config = dict(
    num_hidden_layers=10,
    intermediate_size=2816,
    tie_word_embeddings=True,
    parallel_block=True,
    init='trunc',
    max_seq_len=1024,
    dataset='wikipedia_en',
)
MLP neurons of a small language model. Each row is named by its layer, matrix (up: input weights; down: output weights) and neuron, and shows model dimensions 64-255. Each number is 128 + 24 x the weight over its row's rms, rounded and kept within 0 to 255. Numbers have three digits each.
After each neuron's rows, "fires on" lists the tokens most often at its 100 highest values on Wikipedia text that the model never trained on.

L7.up2035:117114170166155129131167131117106080118127103142146142177141154156109116122103125148163086168114123174138134134133083133120121128073111171107135166150102090121156149153159103107143123112105120092110076138161121121106154124151150141160106151114138092122148128108134188142144145085156134139093154096131120102094146131119141142147109105149173154159092139124140143146124104156134104120128123114109111090122094138180113184163129094091136134089093122131143130137107155156131126140138168135103115106120113180153164124131120134150152098126156141105111151119109156119104122132106132108
L7.down2035:149105149133106075146150122160134128103125113147085118123132128142145147134154184121142097108109124120153127140173102123131121082148101138104145154133142123137134148138131130134123078121127123097130129141100127123108108112106130144083125108110113141129109114130135137072144131135172138114145076168117153116093164148108152144073107168125136121142128134150123132093126110127112172087121134100148151118118151146094136182156128111167162127117127120108115120154107132132088127089110132132116140148105141106158168118133093110117117102172127082110138115104088157104157128168166111121
fires on: ",", "mus", " such", "ard", " (", "na"

L7.up950:099149164123116123063176146144142131130132141124152110110123126133169140112149073132159134136090094132143091133180093141139100149171134123129160108143074120117191126101124118126141092121129162159136120131117094081148148106118122142134118161109143129140153148129115118153133146134100172113110151114111112117157146083152137134127165082140126086095157100116152139146074141118137100135094078118125143118133121125119129124154115149148123159115146126133145111114120135091120132102127145093150136106126102139118124165132102120162128140193123138108115163113173186116129177108139060142
L7.down950:120116094129133145103164123133160136142142145137086142137116140163179149173187124140166118116146130125153117145145108156119093159151136120139160154103062124130124152137118101133180141110131121107138132142119120162129152144117090133135142147096123147088110087152132130151175123114193126146102101177156165135093149096122124146133132075064110162082141122134114144130159100109162139156177094146184138140133125109063149181125148146129094176088176115135148086113111125144122138129134158131115125115112094123141140155150070138092140140121106124165126143125155118154111159129093133101
fires on: "'", "’", " (", "-"

L7.up1522:163124147195087106074139126138109121135123084129158147147114122123175153103115121124198107115147154092164128150090111131175100186101104109144090119171111107148155126124094116124179108170127106080146118135144137132097144108114117127131090143157127127140130121171116113154123135092127159122118144116134097106107165134140117151145102066174148120131118128168093152096101115153131090102098114106148167136142115170123138147115128118129131168091118127150158119137085090112149118119106193151100154091093120125180104099149142120124196106136136094125106195130099132121091132130161082102
L7.down1522:144118135100139107139147132115112126111159136117133134127163123121128101114113078119104147126137134145171107151131112139138166091103088119108141092104119128115110141100138138153101131110159136147125138159093136118122126132117129104132199151111136137126106125133106137125091125116151175108135131131156161175122121131145167134134139165050133144144139118156147140104127124110170129116142139081196132111183156148093132142140136097145093118079156113123070118116134115157122152128126095146118130130170146127167112093159122141151111149134117125114084081094118157137108191156183156139
fires on: ",", " were", " (", " re", " Re"

L7.up2410:103142153131063150146139093140127100124137092111090118130125117108121143118138120163124141144139168126144118120104134141125112125157114133118111147132107129202115150138150158124162137129100128121151127119103112110149129119115142154079070159178086120058120153118101153170115089130099122161092102122140144112147155109149130114140157156138101141123125148114159086109104105038142117116154088100111102119139155120106136146161139136137100147127090125105090073142130126099187097134152172128121108106149171136114134112150146134158117114129120143184119135080141133140153180111139170189
L7.down2410:132138157141173115119153147157166132104136129130085115144155126100135170098083147094143133070155131096146139163143136130107125117121125098152121129153140130131123099144133087114118096119117118148131092119132143103131160139128114135158154137104099134120121115138170143124087109127108129096115111163164123156121119097124160198130116101136154127099121088087119185150149161121107121116137122150142120080156160096169114126149110116160062108139167152167133148096124122098099174111111080128139121148136154153135094090114121215133161126111134113128154140148102133138129129164154100144
fires on: "2", "3", "1", " one", " III", " |"

L7.up1260:154135106125110105126188138104118108125115136124155139144142153121170165107112141116115109124130121098167124117107119135153134143089151138152108133147094134148153119172112134145168112098084169133171114129130108089163150107136140152079095195106110114101163080102087110136140108110129174141124123121105135129112106139104102187134109095155097133104120067137158110150138126065153134129137126144127165118132174122120119165122129118122122112125111131114171153128151151139142135099106152154109102136152157120123124181164133118119088127106115156122155161130151166130132144110117144160
L7.down1260:140171130135138113145088144116125137151178124103170145105131104108155115171140124157152204122083153127128172123123131116116146141131139148171155136136142151160106066126121180151118121113162119102129115142149104152106131154099094127111134105126161167106121145097120101129144134123092119138093084147149166098114114111150153115139141156125100118135147145119137103117197104143135079153133131133118139163125097123147163142146137148158113128172163117130191120118142102154112147161138114082111103128122132115129143123127148134136108142089136135145143131113142073141138149143131140086
fires on: "0", "2", "4", "3", "1", "ig"

L7.up801:090090126128136164112122192140129174120158088143178135178164136114091130120111118139117119137165115134147107131160149105115109136132135114121133130137107156139145119139122135139122141094101108097126136156080084103157133124139147158107115146142132113120167098125102068098134177150126120138121105146082166102128136055157118091153078103146106084106087117110144048144128118132178152116150107125134167108145125115110112148144161120099096128123124143152136100152111100135091112137111131106111128133126171107158152146067150126133089110155134106108156177119102153120157136112123157101
L7.down801:174133139154106093131154128145163117143095133110117124133152095157130138127148137129145128109093106117144100143114159134178114140141122108181160154111182097106118118121133152105157088148134106125163110129128130167118170135109075121092171125127157100112090134100205165143101074115148140161098108097131134133135126149111223117096142111114158132119105104096143185153127145120116160125166120126126112128071126137157161085114100136139146122106166124126080160131135169132126121108157116074170144084145145148116115119168154092155174174134146130138138138135145105100142117137154094167
fires on: " |", " Team", " medal", " ×", " GER"

L7.up1625:133142153140145162138108135147144149116158151112113152186114169148130133114102104119146138102154113088148126099132112122108150143133129147154114136129138109146145079150111114114122125144134158130170129081117095101127137110112159143145143159131090091139138117096115147155136120093144148138106140106119124117089112135168124130163120114147117144103104112116182116171160119076118142132153085124122114102131133154123163157140152120114100103109138137160139133127092117140137129176116094163115092175099160120115105139128123119124151114166124154146147151131147124109170169105118121170
L7.down1625:161116140114123107111209053097098102129149118121114105141105161105171138129128151125156144122149140154150160160146112103130154133138102151112120087156108154108165165117135120148119128149125101155115136112115112120112096161128156083111098088170123163148126133168175115099139144143101109156125107119106142155091084138134123122139114098151146091123163145121093085130188114180135107100125129161117097131152143080144101170145081117129110112138115154111118152136169129107136189114136172103119134118107124144134134113115121126143111123128150126119141112164100141171104125136137123127
fires on: "2", "3", " of", "ing", " an"

L7.up2801:143133172158123108112190193110095132143111118095108147137145146159144135091158116095138099118087081132099097130153130126119111155138138122130115123146145122106144166169198131164083118153150098096182114162049095132105126113112105138127134170131164119099134175136097102141106162113099099126100097107129107138102138130164134111121114118125143125122127090125134149149135107107114130109114136141105167085089127125119151149146155107083136114138142100131174146183161136149094118158102105136124129109122156096127160099141094106083127132119111113098120134139101149104135160144108148120
L7.down2801:098116134146094157125130123111087123152167116101125169141147150154146148112170149138143102143149113112143116106135098119093090124136130138126131103133091129113141119154160136134153070132131099109153096134102128103139120138163134138132088130167120124090169107126109108141113136128128168128126110100120139164120148106140127139077136109151138118119119103140114096112100127128136151187096139130120172105123133121116149154150124140105114122120121106118134142144144116107137117163114122110112104109124161133175133129121070146145117106121119142113114111111125150255095134103123112135
fires on: "'", " /", "\n", "==", "’"

L7.up91:165100133162109157148111118130136097165146088073128139144104118071116106122148137133115111147158157129135138141168120136129092111113137106109107096140137151135139082129127149131129117134108155111134137116139111131145101100186081139153137125126088123114150151143136134129094117111100162137104147097110106136117111107091124094136147157139115084081155092131122102144140128148162151136130105118114127151125154072074161134139119130088091109107072093156078142165148121081143172140098107122156116132131191103131185122128078129188106091136152144172113105125164138127143201135169153168
L7.down91:123134165148131124131136126137140109090127134103105092114121122105120087093100106167129128110127129151101188141090120151143113125166123126181148126142147106121107124104120120100163118121100103127140142129146165123157143117143110134078125086151123158126141104148145101131087115103133144120149150144102112082105124116135153145143114121110138129126120114119091108147174109115103157137150109181126155108108110128170118070137120095150104095105148165154150131096143122149124148119172147121143164094141155166115131128135103119158155100128163159164163103154082098070115106130116149174
fires on: "1", "0", ":", "\n", "th", " –"

L7.up2452:133078149185149154137102159120156166168173124140106136136109133112145123123116131125157140123134128124104139095122107126135071147150157093117105120203139149146121080151173150112121083184136110129178126154120136117180146124144061190113152148132165079164132147109144135169143119127123143136130089145116129125142137121096133143103159110152162130108086120165119161131081133109112140097095164101121142128098137135130098176125147128100088093113111103110110093170118116133142086164144089147122118134089161138129123125123094132103131121143124119094105086098138130093132114105133123118
L7.down2452:136153161118115131123129115149134130144093143136082152127126105111117015094118150137119141150095098128152144133154161173139142156127097143124168168130117155106115114133109141144160145112144134118172129117147170126104097124144124130141132142154134144159127139111117111137131118129218130143105122120130153160154117093110129127164141136109129147126175151107141133128153124150161118215092078144137093128140133105142147126151152091124155118173126106142134107108103120115108093153179138106116126120085087099105121142130121117094157170116129133122118144134152116066140123119148122143
fires on: " "

L7.up1616:101129135140103109093121181132098176134147163105130112154111133106127100124161110110139166161127122109136124108087116129160091152078144111115138123131110144135158097121139204153080103109149122118117135092136144128188157142135091111093133138148105114138122105104120114190155162063117163179087128136122108120139164132138137176115150126184112143100144152109077063112142089056149147141095126155150128114136126116107113137142131139109114077122141101153121142105102146107128116165119090122119093123122136089100128103150113163193133113115113126118133162142080147116078143092116153130
L7.down1616:145130147126116138086104131116129105128126119145137104151122184105142082152081134088132112074114122114110149128128095117093150111199118131114124144124157113092136144171145143141127116135135153131142151124155129119119104103099110126104148109122084130119112108113184135163151081116095087134101132126108175127108127124142132105140122141139155189119129128106104132144133144134112088154108154137130136118108165127150139165121137135133077150124113103157082130106158141117137182089099100136155097132112115175154120120142133144096135126142138129152132116144160138214120079153123192126
fires on: " c", "5", "pa", "8", " co", "e"

L7.up391:110066112168107148140093130126132130117181091126140130136144138089151118134094110134193137138090129125131127145169110104108112163113118127125140132150105125137106108155158091157127131163158146127128111137137131101101108138154130099160095086106151099123124142107097127161116100130122171128176112155129128098138163107113141134133139074169190145095134132109132092075105111118112131135160144106128145098117126165102141112115121124075135128112087094156110119143171115157180124127152127163120123091121128153162132119164133117094104116166115104128108130130089106135115124121116147115
L7.down391:095160185091113160120107113127101126114152157124098137072134135101142084119134166119108207117100101116157135100124148132103119145120122159181142121131117107097128134116163094119136162151124102114175113137145147175125116143114176111125141118117118138164072137104174130118156145161157132108125096134124111106131119154108122162135137139084088194133116136118095145109148132131148113220118141160180139154118101129136139153107125114106159095080151140106112169155086098147124136164154157106182091134097097128078136155140097141114088150110152163121135128121121115075105155122145148138
fires on: " ", " (", " Star"

L7.up2529:143143160155142096128110129188120167166093152064142140095147083107081091088143139148148097170116147103102103119128152152131110119101113137111112107120142111130160115112121132087129084138111131079171094060093123082103108140129134120117098146103108089147096121151096116118173111108141172161133121106117143166116110100135104136134104192175115140111110117097152111128127159156216127130155108121119124089160145123156126139168171146122156134102098096146101134122187118127149134121091122118138104141137160093133158105128130118137140087156099127141169166099123162147142151122118119164
L7.down2529:131101110097143116130163155113106079115135124129129149133097174137157136129139116143103149125102175116089118136120137121108112096158127107126163158155149093113133117124085130119139158115107103112042110127132167106117130097165130133097132101131075151112163149104106126114058126134084174130147120159135136109126098120115117117110118150042087140173123128163115117136126168126105127139114146142128141107139166105129146123117100136127148102113122124131111154123144073175125149141143117159130112180085096122105096096172138138160127125134125152116141055111118112152140130144107090114
fires on: "bi", "0", " a", " b", "1", "&"

L7.up574:124125147160129137126158100137130124102118132131095130108147145119169119128123112128149165104116125145138124109093106109122169078133175118120164135146161126111147146132149187134097140126117155127128132108133131113141117141125124125108112138144132087112190118121098120128140105110098104158141142144138113146137153119110130136127100121156118122128127131111122127125068105105156123151082104070118156100114104118104131148125159181096170097152114124114122141151147111084106143088087118150137155091123160116117113129150131154146141143099129106154123131148112101142106113118134116137
L7.down574:120128067125126105093164149134059157141109108092090116169158143133161128162130151115091156113140127115130101090122144129117144130171118164110108137125135117120137112107140115123125102114142152104117096115132122138091100103151148160116155125109112127146102119092154125115102126160163140166119113178110095091130104111146108091162163116118092106162156167101123130158098078155082109135140134122172161112135143134156155141111117142128089114116130097135151138111145126094164098109087112116164147148104135159116152105138120158191114168094197156134115101107160138177117134101104162122
fires on: "5", "4", "6", "8", "7"

L7.up1926:120079070133060141138144155122081133113184144061158139097140129136160120150122156176147127186096099137138136157126122143129146141104180115131107134128118144130096125148118142108084123122092135098115080128158135123145139138129115119111138138102179128140131113103070137105103100159150098104111146153123118145128137143140092208137105157128126115120132099113138131097146117135176126137117162113115147090131146160128129149169177116182130121126130117141102102152124118114085134123115101124103136164149149140123091114147122084145113122155083086118100154137092138124148139117161104071
L7.down1926:129128104082136070181134117099166104132152090116137143120126111158144123122128136142129139144126147160124139118144100119153122129092122149111140153168144111111143121094163094162145082118154121120099127083145136124135097095130096120159090146140127129130133159102152121112105160096113126102145129135104146147156151149106134152129139112121071103129177130154131139104118125151090100131111128124097098115119162127133147100122073103126119139137080113193139130113090113129151117114124102139159115106153131131120138102168144140155123100101150116117122122122114134255137149109128154106
fires on: " ", "|", "1", "\n", "0", "2"